config.yaml
n_layer: 16
n_head: 2
activation: "gelu"
qk_norm: true
tie_embeddings: true
parallel_block: false
lr: 0.00284
batch_tokens: 32768
doc_mask: true
dataset: "wikipedia_en"
MLP neurons of a small language model. Each row is named by its layer, matrix (down: output weights) and neuron, and shows model dimensions 0-159. Each number is 500 + 40 x the weight over its row's rms, rounded and kept within 0 to 999. Numbers have three digits each.
After each neuron's rows, "fires before" lists the tokens most often just after its 100 highest values on Wikipedia text that the model never trained on.

L5.down150:518527464477440495487517520468512478564479470508508494540530503454551535433540514549489459486508472497516462540519456480451520476488465577446482464514563518425512538511484529613491468480514551531502500445495540503431450469521447592573502526500538490521487563530495550465574418502428460503511462585530533487474427483494477461463522479570488497550511460458527551454491549375514536514445501466482543419529504583495436501516515494515481472600502547554458469533509487532443491477502500
fires before: "0", "9", "2", "1", "er", "8"

L8.down256:502444558521492465461512544506519518507479540427438477480518486521543451528508569515502594536503489572526511468473522510487447430515545486535463463468550562561529459535518479540570473562464437487526506526442480485465520514492472492518484474503484498482538458483501507501473552500530430518431523542443490369516513488511510480479551538476480466571556400527462476552455428504504568451522516579484509500495468535615553518526497452447504429431509478475509535454525490527436495574494458
fires before: "0", "9", "2", "7", "8", "5"

L10.down384:518424489497536497508542504533479562532445395482504495516520513570510467478517418511549481547522517554462477535461417508421444478480489482532466506478395482434519485556485430473458481494461529472496518535428414439495482516518473529489550471465501460529564543574537580508498525524519522558541533434473508471527467478492527510514582521562463493509524512502557468528543494555507525516527378500532505448498555475516528515483434530475488477467530405575444522502508545550484542495530511
fires before: "9", "8", "ired", "ons"

L10.down270:556485506504502465500466461464495525476455565509491485523567460475451475507485583497519535476495492531456446544477555602579467475502498518491513513509485437502454460445497463554520503453508452534493479515510470493495509539523479486458529507483557472449466584585474564550542448453493631480407535536471490522523541521418477425580470532548484460484469533467497514544512523442486541504480427475505483569501535436579470471455548484468567490497460490495493549504541518528510529537464403
fires before: "3", "2", "0", "4", "6"

L5.down446:453441486508470485509479481505521533465445482504520508485500482561485508440519548460447434490525485472489561546513480520516509508414542564511458534500524429560462483500551605499544492502458532463485481513525574533432554515520557467442503521491493524506487525547510523474459551420539561514531526619514544533464497513424478481451466452454463410499485505442547601530472477519435470517479470484557461535514518496470524483490507518525513523360488492497542486519445579472582520490476489
fires before: "\n", "-", "|", "The"

L10.down458:521464495468448510457506508499452529438509500541493524502499481492450460448411558437589482423551529492461511502558495524515513549502499484583565558531471520429531516481501514480493517528503540430453565442507491466477525434551448488467556481530563498522469557453465529487531447559451560511503516515507452516508478453515533389457494504497517537508514495495562564540511498521372484490505468474564531486436464519467427557435511473526558509578536571509500439499507543523457518468517517
fires before: "0", "1", "2", "nd", "cc"

L11.down321:547523524531499447626522508528497448553462416541527505545557562526543542472482483598489394527444487479435492530467522493468501445448475549482473473480516581480529471445521457533544518515488519471538497483468504493420486512483471526416464517520470596466521548530494465490500503499480519469511479335452573437473470502528547522478534458511497503557502508429506504487493483457510475504455504430542530486492536506522537509600492524484517541501530503525512517497445507491484531568462495
fires before: " ", "\n"

L11.down70:498478533548523577532518457541487540486532495455472493534510514516456513531597500550545442505482531467570464528552454532381495534509490515471513557451476477473480457541525500548545551502540547457520470526489544468524594402461472430530519451508550504503464502502447521470476501464475522467428519476509444522580467523507495538458504517526545464439530497467571554489523441479533550463520494391513497499472488530428431505539515477403521436494540485530514549456507487449555514443532450
fires before: "9", "8", " born", " a"

L12.down265:423392465565514587488502493486482488480485491457528505552435457536456586418493497481559536472516518438560449499553538471497508566441480521561550501554503496489513549483524478460547502493510507460509552500441478464494536461497537502500480500499495571510481434468528526501500480468500524488527421570438542540518537527492584475512487489526504553492477482486500541491563615510439513528526452512444488498539565518438523500491466398489444474544504423539556440491481506491422447542516494
fires before: "0", "1", "an", "ad", "6"

L12.down448:496478449487463462501520392510466508486464473508507521475519486568535482529482529556524488481525495466483570502524496464567511519499493481564472467495555564481459500504511562479469472531415561481520514517464467541535511538505505485519606435481512543532465470534495515518422454498498550537481587489529508492451432498522494488469417546441513528501580518509478577553444525518544448523387424444488529509478486473458519502504555554434529460457616523509531456478475496441419543535494524
fires before: "0", ".", " million", "5", " |", "1"

L9.down98:484512402472482491410489504523568470485510468489507557439495503457500472533474442528471474559561489459491494506503516510558464472549651488484452502533419486492489504562498483521516466449500450460493515547480509464501535500511500442465474498494453491510567569544493505532564441403525502512560464491445549501424433520478496494498527486554467491444513515487569567484578518546526509514513544468444463540530484518488497537526453544482479520535437511534544616492539548531410515457493468
fires before: "ic", "ick", "ics", "ts", "ure", "y"

L5.down308:527457543429520520568435523537524417515417514547531425497525536526501479435541503518524510558428533497459472506507474522468532470468530483502492484499503505572484476423527567429543552518575445493561545432543484435566432479478480483469494546524528486489496554517500451517521494508460577564526521525498525534454500489554538527490440470562494471438506428525516546462502470461454546504440505541484531530436548480521492532471479502492507554512588461400485484546502437490424542479509451
fires before: "\n", " ", " |", "2", "0"

L5.down39:390579471502465470449494518533546548464456478525577517478492522504482472422478518448537427539446452497522493496497446570489508551456488585472459546578527490463510460477540442457519546567524511492510504455505501541377472478532559484482509390507510516473456535517549531378455488492489523522535535539529534482477488545525535526520519434571553537521516452537434507471462548480426563499462475447519503504445506479496488512518532493511530529497512485498521521482434517475552501569528506
fires before: "|", "\n", "-", "|---|---|---|---|---|---|"

L10.down197:537492440480495564516463566553497512417545466510445504479549480464487527460489469494475467518485525541543466511479435488509401519435485490578522537498534493496448500472603524458552532505550569511574429443487469519473514530514483472514428462512435502484606503517528543443507531532509533499379465484486548588506472545469467484511549454472516500455517499503465543466540430488529518478520498470483515538562502520478443497477487510496545497519554505461449431499419516582502510553492585
fires before: "5", "4", "3", "8"

L4.down347:503528475423527524482528543524472478570511494530448417505552466499552575507520482498560543514534574459536454540550478504511545460463429612521409496537471419505489551547471458443524501458542493419526499453466489541444478466432497509546499613486526398540530572500546479525482495466516515507491473551461549578488446490491511522444471518497502502483487494477506511472491604446533486471488447521461517438469526488492504577515481518472497476460509456499476463538566513533513463448484519
fires before: "1", "2", "3"

L8.down0:541509469481449476643489534500488489502461368584528524491473504552489464479480466572541465467391494512446505511510515491410476534458503529453465477507498560506560542471537465497539472535486539449549512516515503501481519556519513591498501492538532514436512507563445545432454487482498524494495520388518486422491525559542529528486514508579506527518532492469500562471520500436500531531406547485497527432500491486519516493474471513475475535523522453473559538451444467478503471572491492
fires before: " ", "\n"

L5.down470:523449545436476467488572523592521485515509524448478489499520588527464515518470516491497438488451524482512488518452486516533433557485519490578493529479463524481503546535512486455450527532535524467485459496483524516422458485473492527501554556476517511559435453496454490480481547514461528443457511568536544475435532477439405515505542519545571398454474431523539509492502464475468491521503507455450515520516473429515534522438582532474437566429485524566554501449565500572554494573474523
fires before: "\n", "-"

L9.down95:496501521475472521437512403476507498456530465531538548477497534446510516498530466497525538481492423527492415519504614528526474466408533530435529516503523492520409474518536446551573542501552513462501459556530529488464539532561505468512496504463518427407518524526521492573523505454518522511518507397534513562503492512483472498509537487516477386485502499466397531505496466480470534552490488529464463522426472570523458458509486526504555491517532492510486461504623455539545513528556525
fires before: "4", "5", " T", "ad", "6", "ail"

L11.down24:455502476532476486492508492469566515498504474467509448517511471564505501425589406500502469481533453525416494552552511495533452516527492522505442494457578496455492501548480515524430502524535577450549395471605494458561427503461499515494522498527479476469555479477555504543455522550520470500413539465523494517534393530417543474519508454482462517521540470498542522472483587493561478523551486523491521558534520515513452466457468548530516542461583547507478495468440531486520503511422485
fires before: "2", "1", "3", "ale"

L4.down14:516486425544473613479495501561491554540453505555530493539567459535498580500538524515512512502489474466523472439495507529509483505463532483477430486535452499457510509505496515453536512539457468444487529476445408514525459514506499494523456508442485472562505463565537543481561482518463483465450539498462470601501449466478530541488580547490508447517509475463501579551524452385494450446502492510497471476485511567531539544550420457457543534547512469461497423581465499579483457546473477
fires before: "1", " ", "2"

L4.down456:517467546412543505427450557535492459460392540536457426485559501429489477550488529490533486506539521422454468559514501531590492577523472491560564497418489521527514473494475478480530480524535493446469463552534519499506528480502592526460525454522506441504519553461499504446394553538506471505502500494442499493487494526444437455526541524547537439544494457545493524545483476535521551486488494552490455475478526501518621543500530491487480449481472499542588467467480445473492501552486532
fires before: "\n", "-"

L6.down352:474563469433442490638496564522500433539470484526510499501552491575481471469499499475477502560400496506463516494469477538446491448443502502473465550552496508510550489432524548421513485548463418486442479441475459477486507477572532495429544536457577479543512519484469551462490497483422508493545518455510502466466514482489485532494458510603518522472562486524499534471466492447446556532502585482522489544457523488516519551539493468477465546496475483468575498556502496480535507610504548
fires before: "\n", " ", " −"

L9.down506:471539536414484480538415496582580510528474473556442507447534475539567463465443530500499506520512486502533435516475571537447575544532463497482431552512524439486445525482545565570540476550522500419519504568501510496383485495410529477530475419537529490558499561474490504499517465463510516616469507509488508497517442465500504507496449493508436523470521447474511561479533505479534525478482499503553528551512459457481523490479496460423523492472521460522541503538458509544536560447449477
fires before: "4", "3", "″", "6", "5", "′"

L12.down173:470551512502570471423510482505525536553513469552459502564543556536509526590510531536527518446487528532475462476499540535467536457489487484517506392522561536503533498466514520495521536536539456475559444487526420508536519558452492531505559460459522460503425501508536510504459505406473492455468546354446526458476493523447496492431521557547542487551525534579497501495494481454527446525538499499485508517473502492449448490465482507441534529464542494560572439543413471442480472490464547
fires before: "0", "9", "8", "2", "5", "1"

L11.down292:478541512536517487472551467418559481548462481512550465505490582463534453443468473487482427516500475477503434513483539540538463537408466476486477469463525471560483553482507552534529516569521540470523611519488500451440487475425517490505544515501480521506488477541478522469500329551491420491508483537519494523503487494488507481557543511499493482476551554525537525510531589494465527513522456556471512510521524448463375499521524471512537576524546494430453482561493506501483472507540431
fires before: "3", "4", "2", "0", "5", "wn"

L11.down376:499499534429532526527451502573521551520497513565500510457470539543528470454522528527466502481580480545534519473560452451470492483443453502399466450467471480500527509526556520456474500561488484472524514521531496447455533474494556492465478530500493494558479525500562571479437434495537603504536535405532524447510529501513422533564510551495456478480529537542517540547463474499570459542505511464388463437557544477424499451545515487488461461436517523547539481506516426438474541463494525
fires before: "9", "0"

L10.down427:604446472524481511464544534552539453474483466503515531453515540471467418462530521503616492623500503554469501477512525471439414513497448466533527527475475516476461556475508462542489518540579501528542535484476514462537476456478538454486506549510511508589450465484487485515521480501514583470479484530490529520517456521510480509606496476568509453432534472563488528482525456512541532544457491433507526466520476509456474517548465515470557522439517502494449515440502414380513463502471542
fires before: "9", "8", " -"

L4.down33:513456512492501489622507512493459496470488493532474548440465565477491523550535420407492483523484478534443511497544455491499454469525433552505500447501527497557521515569526411492539496462528516486575502560523463463466516540519494517540478507491540486554489513466511489517412525497457512522482479526488546584559469457451491581556486470549499485568513532507499441470478546462512461464506508539485509436461433445448489508501597521475553616460474532500501493490506421491442443569488433
fires before: "1", "2", " ", " of", "or", "5"

L10.down96:521445575471506537499528441550513459473457533548459454417445486454520477522536511577491504468571531515564466530545496478512430496433553548499496444535474476527526489416487558525503477564469494511525477473530495473499483555442508541547459518469555441481490564503462491522454522566486471488465537496513566469547538544460537527457533469564454546558487536420544502486470503388504374468455516494490451539488511601472591509519474460503462486463507486510494470514496564505487501492474520
fires before: "1", " |", "2", "0", "3", "6"

L5.down248:501488521468497529480537471512481533506544511427492513498420487504504505495528446464513468520468485480473503465544454504433445578493497490527498539475526526457514507497492516479480487473548583532526468493514517539480591425617520549484486405470506460514482493500518439491525495581538548500561519496502447475483515549452615522519524467482530443479467440482507609534521532510522458455543495453364504547526468494439504490527446461565493488522486495514576502479483416535559506410535485
fires before: "0", "5", "6", "8", "9", "7"

L4.down159:504477511536517536515465519429516442551561454527435526404448528613505510513499487506445452495486558574524491470494490538467499537497494571426503481483477453520392498526512449546453462552538510496530505515438476486465535494504448476498513582515516520486506525521503558496534447455552479480548568522517473492516493474430588492485451464462440586534467533482512520500508520543450474481474603428485560393487501498481419500581502498528503519519518494538514530546479445483469482538504458
fires before: " ", "\n", " him"

L8.down285:566550504543517459480514565453473519508455507555490492464483495515483432520482488574517436537509480446444465499477516596442489579467485512529569491523501524451550523501575470401515512518487497501536512494530473441508533518518493470445433445466462521585506495510495521492477489485480513475496450535553527475489494537463471382513448509494496519514526523563512497494484433565431576470474561482505549549569554459497502460476542566435486422580547503524562463467411489501518525502472441
fires before: "2", "1", "3", "4", "0"

L5.down451:463458425472523508527471453500531471486470449506516540522449465536501567465503478485456485506486471459518511517438461480507541501468455556474501508584485478516522470491496472492529550575460457492507483416546537542538543522391590523494488508475460496433521545534567490479515522466545522474511492531501513546476486547458537453492455514527539514566514423486423513468587508451466543515582497488493458469475548407507538524510534485569508534468516538478537556511384498454523521630503451
fires before: "\n", "-", "|", " "

L10.down486:552546528487484453507549476555607535499438489478464533448474463552407422536571548490476473483513494528533477517513521470520476525538445536499507542486497509444499461543547494445497491561481472534510575561472505493504536511468477473472486436486516530503518481436492506505550555497469496531432486571542458492424605510472392549495522470536529588448488462509535491512488549439529488495527533488475419487505432484517448526525513525518551479499454519600503527464432448437506517522450438
fires before: "0", "1", "2", "9", "4"

L6.down353:493548512483491469499494548464550471502499550496476508461472469542555401527448475536550532470471537467519461510468479540459541451517427479560524424497499458447492504513564560495491479518516534502468559513500544495483503469543575531542519521430551515487547437458532573416486551484521515539428480500472523474537453439464596517452556502579506469519468459531434492516471508574549472538516459480419527541478552494519557498434480536481478406482507534447540428437481490545528440540515511
fires before: "\n", "ut", "at"

L4.down47:568504457433508502516573412501473438474495524513497489479510533487479450482443551512498483395439478513509480551416523480515549459434489522545541532509546458508540562570575518507521549487518453422552505571516511447482496396533502499515458483478499482525548508453504541472525499554516523513471562553506570517481529485434488531550411532501457440458452486427481493541425541483521482502515509576531544488470521520559567450486502488515499398509489473563548495469508550482500487469453487
fires before: "\n", "=="

L12.down510:499391512498560510521584530504465481610531507423557494539492466557546513501460483533505513602488463564492482502529514459463455551546451516507479507470494500448534510460512431542446576501523471547507489506454491491523469506502506420477416465526515442489493451561468558459484445505444497495496480492439543570521466496510483562458528560571534483456502483544567458471567496486506481460482519414494460525493486439425515523519563535465545475451550502498427513534510463530538535446541515
fires before: "9", "8"

L12.down228:461492516451455492458393474466525487540503453579464498433521483527508429528538464475511465544539491530460439581581466521480479474487485523515510488538490484538498473449592464473468506454518507545518513530450511466453480480515414520563486411500571492514549509505514543543489503495579450488513517509536575443490524465466412426486518520467516524551462482500507489466570515491525422565472451495557387598526512521585524484536503497511518540503485451488517539509496516546574480481481510
fires before: "0", "2", " to", "5", "4", "i"

L12.down268:501570499437558513550513480584503520530495558446420445470536477442460573484418538559490453450401461512506466494435471567564567459524479559494472459488496509503517467502498531524499526495483450585506523547539491445523493492497478493494515536557514474480525536493517490483535467571424520529438526492533555534500427568438452553501433502555498480537525501500574440487501544497463490507493552498470502499547464491492429570474512460487545421551501457449459530555552464469495452470524474
fires before: " |", "1", "2", "3", " the", "5"

L10.down485:436522515546514488470486536484512490474488407548499478548413519499468565539518464476475554465481549518477438540497489496460528495444503500546465522468448489471516476567431542470519560496504502440529438555508482495561469547427482474490531466491538472511455501470469450581553478502503542444543509471442481499510497447542553496548535527521450534533573507470502573568535531486516430559491432513490473470498511574524450460435511557539526546530519531545612476463407531511460455435447523
fires before: "1", "2", "3", "7", "5", "6"

L6.down412:582467528462525502530541499474467477539473453507490462471533521486507525485434507487490550546449425517460496539522446565506504490513463541546468476472516463482488400471551543416561570530511486505499494451502452474548550559486561503491466505471522489563500381499556439466454486549531520554530562553513475473486479472489430479487478419467482417483472505536531541481532450533520522501535559469444506511393471526512494462525498545506569525478478585486529491501468567601471552487541523
fires before: " ", " the"

L6.down151:468456412458396460467511544548495472470444512503391426517479449471500503471523566497531484500520453481520428511517502472521501500494494562536499589550473526476519520489455569540524493502451474464429532505531515537477430539476489524546454518533573463526486534541497578478503454540472544560445473522494480591536395570456513550451549477509530501483499420518506553557513550465577538441449518524532522481542510540519513535479540489503505517509489476487450508561517484450512484414493484
fires before: "1", "6", "7", "2", "4", "3"

L6.down205:450537453554580514571508456522518522464468542526500478537591478541468505464353486473507465547440470499528470499443518557525545502508487526501472583550424505527525522471478493475475505455465528465467512499504432504470520465459496472544532451511477576449449489582519500464519521476545534484502558544542498509517482520490516534514457522529531527454508468512450519520549476460381497533530498495518507468527408452508425495545551481491497504488477433562518544485366489541542500523558484
fires before: "\n"

L12.down202:482551580485447460497519449527524480553488535534520451490501459456521474458518486516546527425448537455495525417530536503558515551483557518557547551531471512520524496535575530538568532509493430567449478479483555483479560528436496501415504418444549510431518433479593538480507535512436502505489544445449529470549483511459577485516476510554473487495518450590544486475444428557481565503492516508496455510508513461470514538413472454509512454447481477499495499475493485521503531536408517
fires before: "\n", "The", "-", "W", "1"

L12.down269:537450543547491400435479539457479528471491504512505494508534508526456497558556522496487506539511497556527438533547428540433439510501494547416537535490479536483435517432501538523496404506456499588570499501509479448438421465498535492480541456545520447488538415441528502563495520512467514469488476479476559463449532465424518473517463452491567485500450533519541465508542546508553483548613521497565465452465521464421554555515525487476486529535501518493535573505499517496544482520486540
fires before: "2", "1", "0", " |"

L10.down227:456476491490495507514456514496493517588503450489486484460502502519525485538485507535482555489449488457539465567458559509479500563540530476566446558497476501488445462476466489506487510470428498443612577455504552465443506552558469570478519519460535498526452581533461495539581501478526477509458467369443491474560458508493485479591467543477517509555595484501574423479496475544460579494462531468455472490563476541520531493470477450482490533515480533542530517522476477500477426488445529
fires before: "ia", "y", "us", "ic", "is", "i"

L11.down84:541430570502499483478515405476549505483437516604497555520517475519487456457549498493470487585512459514498450529479598551520489479479534469455509457546564542513453563409466508560513562485555510440497469493466465525468496490483501447528449486465545462451516474469514522518522467568404445505473458611520516562454511461484508486501464540558576475462469550556453522452489516477499556551416458506529502492512440481528457489519460509526506553501463470470521550455509533483523508553528470
fires before: "3", "2", "1"

L5.down96:505467532433519499487502501532492500487580564506544502481520513510488506539522521498547484551466533521506551436491415538468463526389459496478526439510507469580586513495528522467527497475545501485551414527500472440540538507457562496474514515443488440463442414445552485494502530514522473531500445567575469443580537438436530481505564524505490516510502436505500538518484437529460554418530459512401510489561539494517547558489452474476548432447485515455531462490498466522518497567516525
fires before: "9", "8", "7", "5", "6", "1"

L6.down122:609469535569506504510407532543495459526536475527441492487522485526442601538504577468511536549560501491474492484572518535519512554461528522488464511476503570471516553530485524471564474399515489509442473526518482519530504452452538457461444494443479465481532459432530471485528531500529549466536525428471509450536502379496495478444534497491453478415475529482503424521469467514474521518583502525541460521467511456544499563459471557507464473539462574462542562540477481467480467504532503
fires before: "1", "2", " "

L8.down89:480516530474540491514518482550443573487514473539416503540543513478468500526444511456532495444476476506497463417493561525460498485499478500450512476513504493489561475440567514460540513483467491534464553463519447515528545550540580441494507501560425525507476462505465535544472422472514517549515409456524488478468459547472492437500488501500569501524485504514513614446577489482468571522463537498480545526397510509527498502524498474588508526544458450498479508528481534602560406467543422
fires before: " ", " the", " add", "pite"

L5.down257:550490436440513502465519517470429467577590509506515506481543496487542411519522508523521476529429489473578477503526526535454498582434458526498553462488537561434493446484533525544462489523453551496453496471527511522521518530560510502456530471540494458539465554528588509465470467469487555548480493499464460528431492430451508468452515458454488569570524508472514565564492545437551461582447475376531462482499509516494505466557524476524463466546499432495503492487554500494497524542436513
fires before: " ", "\n"

L4.down481:516516548600447448528468476480501440484458490519515519479512498488476586529510539557540517430514492435442523419538512544486565525522438509439490481458472448384465544498522503529560474533580567512524534482582549537540480488534498491504527502533520451519512469439514501468503476532584457534534529562426475467492476527414547457545482587492542541417520498518450507510510501485519489464491478476465438528482456468429501500563488471450469455534532485471541513459484522507431524496560552
fires before: "\n", "el", "e", "er", "ony"

L4.down198:566482490484501457526526550592508558557405534470535491489467523567453578446494529419441443476458503443499463507492438481529477440444533497576543531487475461557464544539487502494494521545431410430492486465494476504414509491432511469456555520462505571461456522558497520472497501486526495512561533542509496511499507559447506514475531544509503444473488481513519512449535503513520567530525452475437518563541467436435478540486557570474474547417482536497557507455529541538517535517494531
fires before: "\n", " The", " It", " In", "-", " She"

L8.down305:495479493479508521490430550549447461472500494467531473543442459489543512507541560470483548472505466525513519521559429439461456500510548544546537448496529477584447536492461504454504541534527501475492495514540470579520460466448507479501514574417606368513448452508529578489445574506451483538458507549468527485531494484440542508443456521507506496508560436558507483503453536449575458539447527578504480437471510526510442467523514513543507529508511468498526534487498584542511508468474434
fires before: "2", "1", "0", "4", "5", "3"

L6.down391:477541493467462496617387532459558475597505487516524483470454514550525553516465466560471497517461487480429459530549467486511450433501496569522498500519449480540532547492494473482541464570491550443491555491571494458477529497576458459497533553473498486453519529538514493498459533469509472499542481492432486490491543429603544499453472548553429541461546532475560543471494507483489494466508522416507507487498561483494439516521454554524497543429444480508458485543487414454533478560520526
fires before: "\n", " ", " N", " B"

L11.down427:486452555529570424510474463483464483500494494552511511518546493508563532553522525509477479518499509459498506559504473518486575471458451486492495484506416502433561514525506523450510524471511496485479459418481496492455572506543522434514487426568515525523518511486458544538443485472564487526544411468592494458504439442463498513444559539490521596472516468534437582505415501513553545538497462445504562461448503535468547514500445559486519414435509489541507460500562554467510547433500530
fires before: "8", "9"

L12.down479:476457471467478472551500549475553504568493451457469498480456490533450497518484537504511482498509450476461553528537585476533465478585554485537538546500440552512498532508546446543575488450527484548548493457500456495540541454520522453505444502550476482443507504551456527418488501502453496519497500548395479490467506507553496603507566405531436487457457493457446543519575449545439511520599477483487466502485527475534513517533536482467477481480493563489511526456605486473517500411532450
fires before: "9", "8", "6"

L4.down431:486468405487467544627510486423484524562497332518565503556466500529500535557465472547449469495492437559423470474485500542518475504477508544488485524482543473459592521485508487467530530493514586486510494499424490485464498489532570526508546533468484547461500497559399497481425511501513516485505497500471488585493518512507496493498517495523492483538568509496582528507533569459510537470436472474466487437559555501482494545503471549486463486456466487501537530478476479495528429555459500
fires before: " ", "\n", " A", " W"

L10.down235:423483494473482479478544485470445562431487474483534530481581533557550476497514514543528450452487450501463477508537521554495532487387473466506432519555510517509511421537499571447488527557471483453504582510508473453546519507534519504508516516550440508570456461464524501584520464497448569466548461492543563449500526531485413470490463532468531453465393512481533474468478517449521492605514487488535503485567531473514499454514544499453481490490495536523579476461526514480557508469442589
fires before: "0", "1", "2", "er"

L5.down345:507504485496499486509463493483472515626527375502503473530541591504487583531494505585530508517482502429516479510446499580482486488472575536528552537501469507406490504478474425518479556537453578461475518458509479480527473510473543494448512502441470532502483518500498508458559513438448511521550487513532491532400480504556486466444550506455500490568481529493499582562524488504460474512489465486550442543498551524474438447522530426461472552521565471462516472569454486492521501526456426
fires before: "0", " ", "7", "5", "6", "8"

L3.down150:492597453525472490528511446571522459497434455425536472507468469544592492469417493432496480526525474527439477534455575492558452529561460536537481556557460565481497470471536497522423451501518549479467511430481549525515546442512504516494505500552491538519570551524487540495452494491488422479491539566545546464459426490495514534522537563532582493518466407473465519488491521430461561515483453485513470505454490414412538490537479557497496526510480480501510538510509502478564516513507461
fires before: "\n", "-", "|", "b", "ently", "ored"

L12.down79:428497505578551542500496479490502523604477523538536460503555456518524479455538509538561523459543546456459539540527516464482534562465536498494517536482415491481525549546461465527532526461463487554486521491412510514478438436496508460477505494574503426542531493521506487530499508486520497459523427473523504529490488466351526518396528531522474469498501522517552565516469523490453462515500508514482500562435515489462517492462489471522498550465533519500499465459497458622482436414437584
fires before: "1", "2", "9"

L8.down122:476510546547559450493542495491504565439481474516530466486524506599420508478499441544531476547539514473517504522550498510462450438436469504529519520473566440503449511537569486487578492472549493464527525517421474489461597510499540506458514504455494534495594497424452508457500491465498501520458499500527568560499472536479423488520500418480545523575508562540500522398442476531508464516569557443511414488531549482478501450507548523430490514476483498554558444481489507453516448508466505
fires before: "4", "1", "5", "2", "3", "0"

L10.down12:485502531464517497565546414435509518505517472592537480453472513571527418434441421471499511470469480499482455498566466497538437455525423528469529491557507517515527557528490466564446525448497426527492553535510537494506503532486543502469504415430494472514538489497481586554546533522421535512442524567555453500457533506484401512484497478540569460468448516493478571508448490544544507399458498495459520527499494499493518474525475447509538514573482567513523478497519494506489530533525571
fires before: ",", "1", "2", " ", "5", "io"

L6.down11:486497527447529531506501519579488469554450567504504476566562511488581508546523510526540481475572464453527442467511513408474415479521483579498517462491402437524526507481467449483515535420498475514516408405412474440506479502451501490489482547459546514528458475514560507473531485466464513475521509475529506593493487541437541475498529476493525474509523507532484541519548516446507543540466506456497471563391484515540590602471485501500510562532477532478462542515476473517519522498552477
fires before: "9", "8", "1"

L12.down267:458510427428657492514508491490566497502452519505537473507539508505456405502489504473501480465473597434567576509570465598475504461469530507519474443531505472509491514516485479541514466488544486499517432542522526523489514458422491511467542512460470560499483555546499560505506470546491530541498435386501484500544484475477456474488468443424564485557491515476517535479488512474527490460488519475399506515499525479477468462550587470514535515491488453510545525566492439498528551562509481
fires before: "2", "9", ".", "7", "6", "5"

L9.down128:488584504531466508475535511534486470428445547550522421470494470484450531531512493491498486534485490491541439635540482522509484508468542566560447482463436505458499516491474560504500479506531519495501481445616504440539451534448498546482467534485594467493464489478515479491409535538460501539420505518540487544529542479452536530506509439546489475556509518428523501531441496445578433508495504482527476471512468617520516501474533512534423565520484464528451472487470559513513474471487432
fires before: "1", "2", "3", "5", "6"

L11.down478:527477467493597436491507497485534520490485441560416526534515526466494506525549463519465512509459523505440512429487461509463527463474535542507548504531539499468517504551522401502475511437440497538524512424506523516440583445554524488514468461511530460528482532510531517534428483517493460473569476523507517443506523539505489516409560527463447490485570478485558531471503605479501478545477514433492447420459543566473505509520569475542480539536516471558502498420573533562434496463428457
fires before: "9", "8", "1", "and"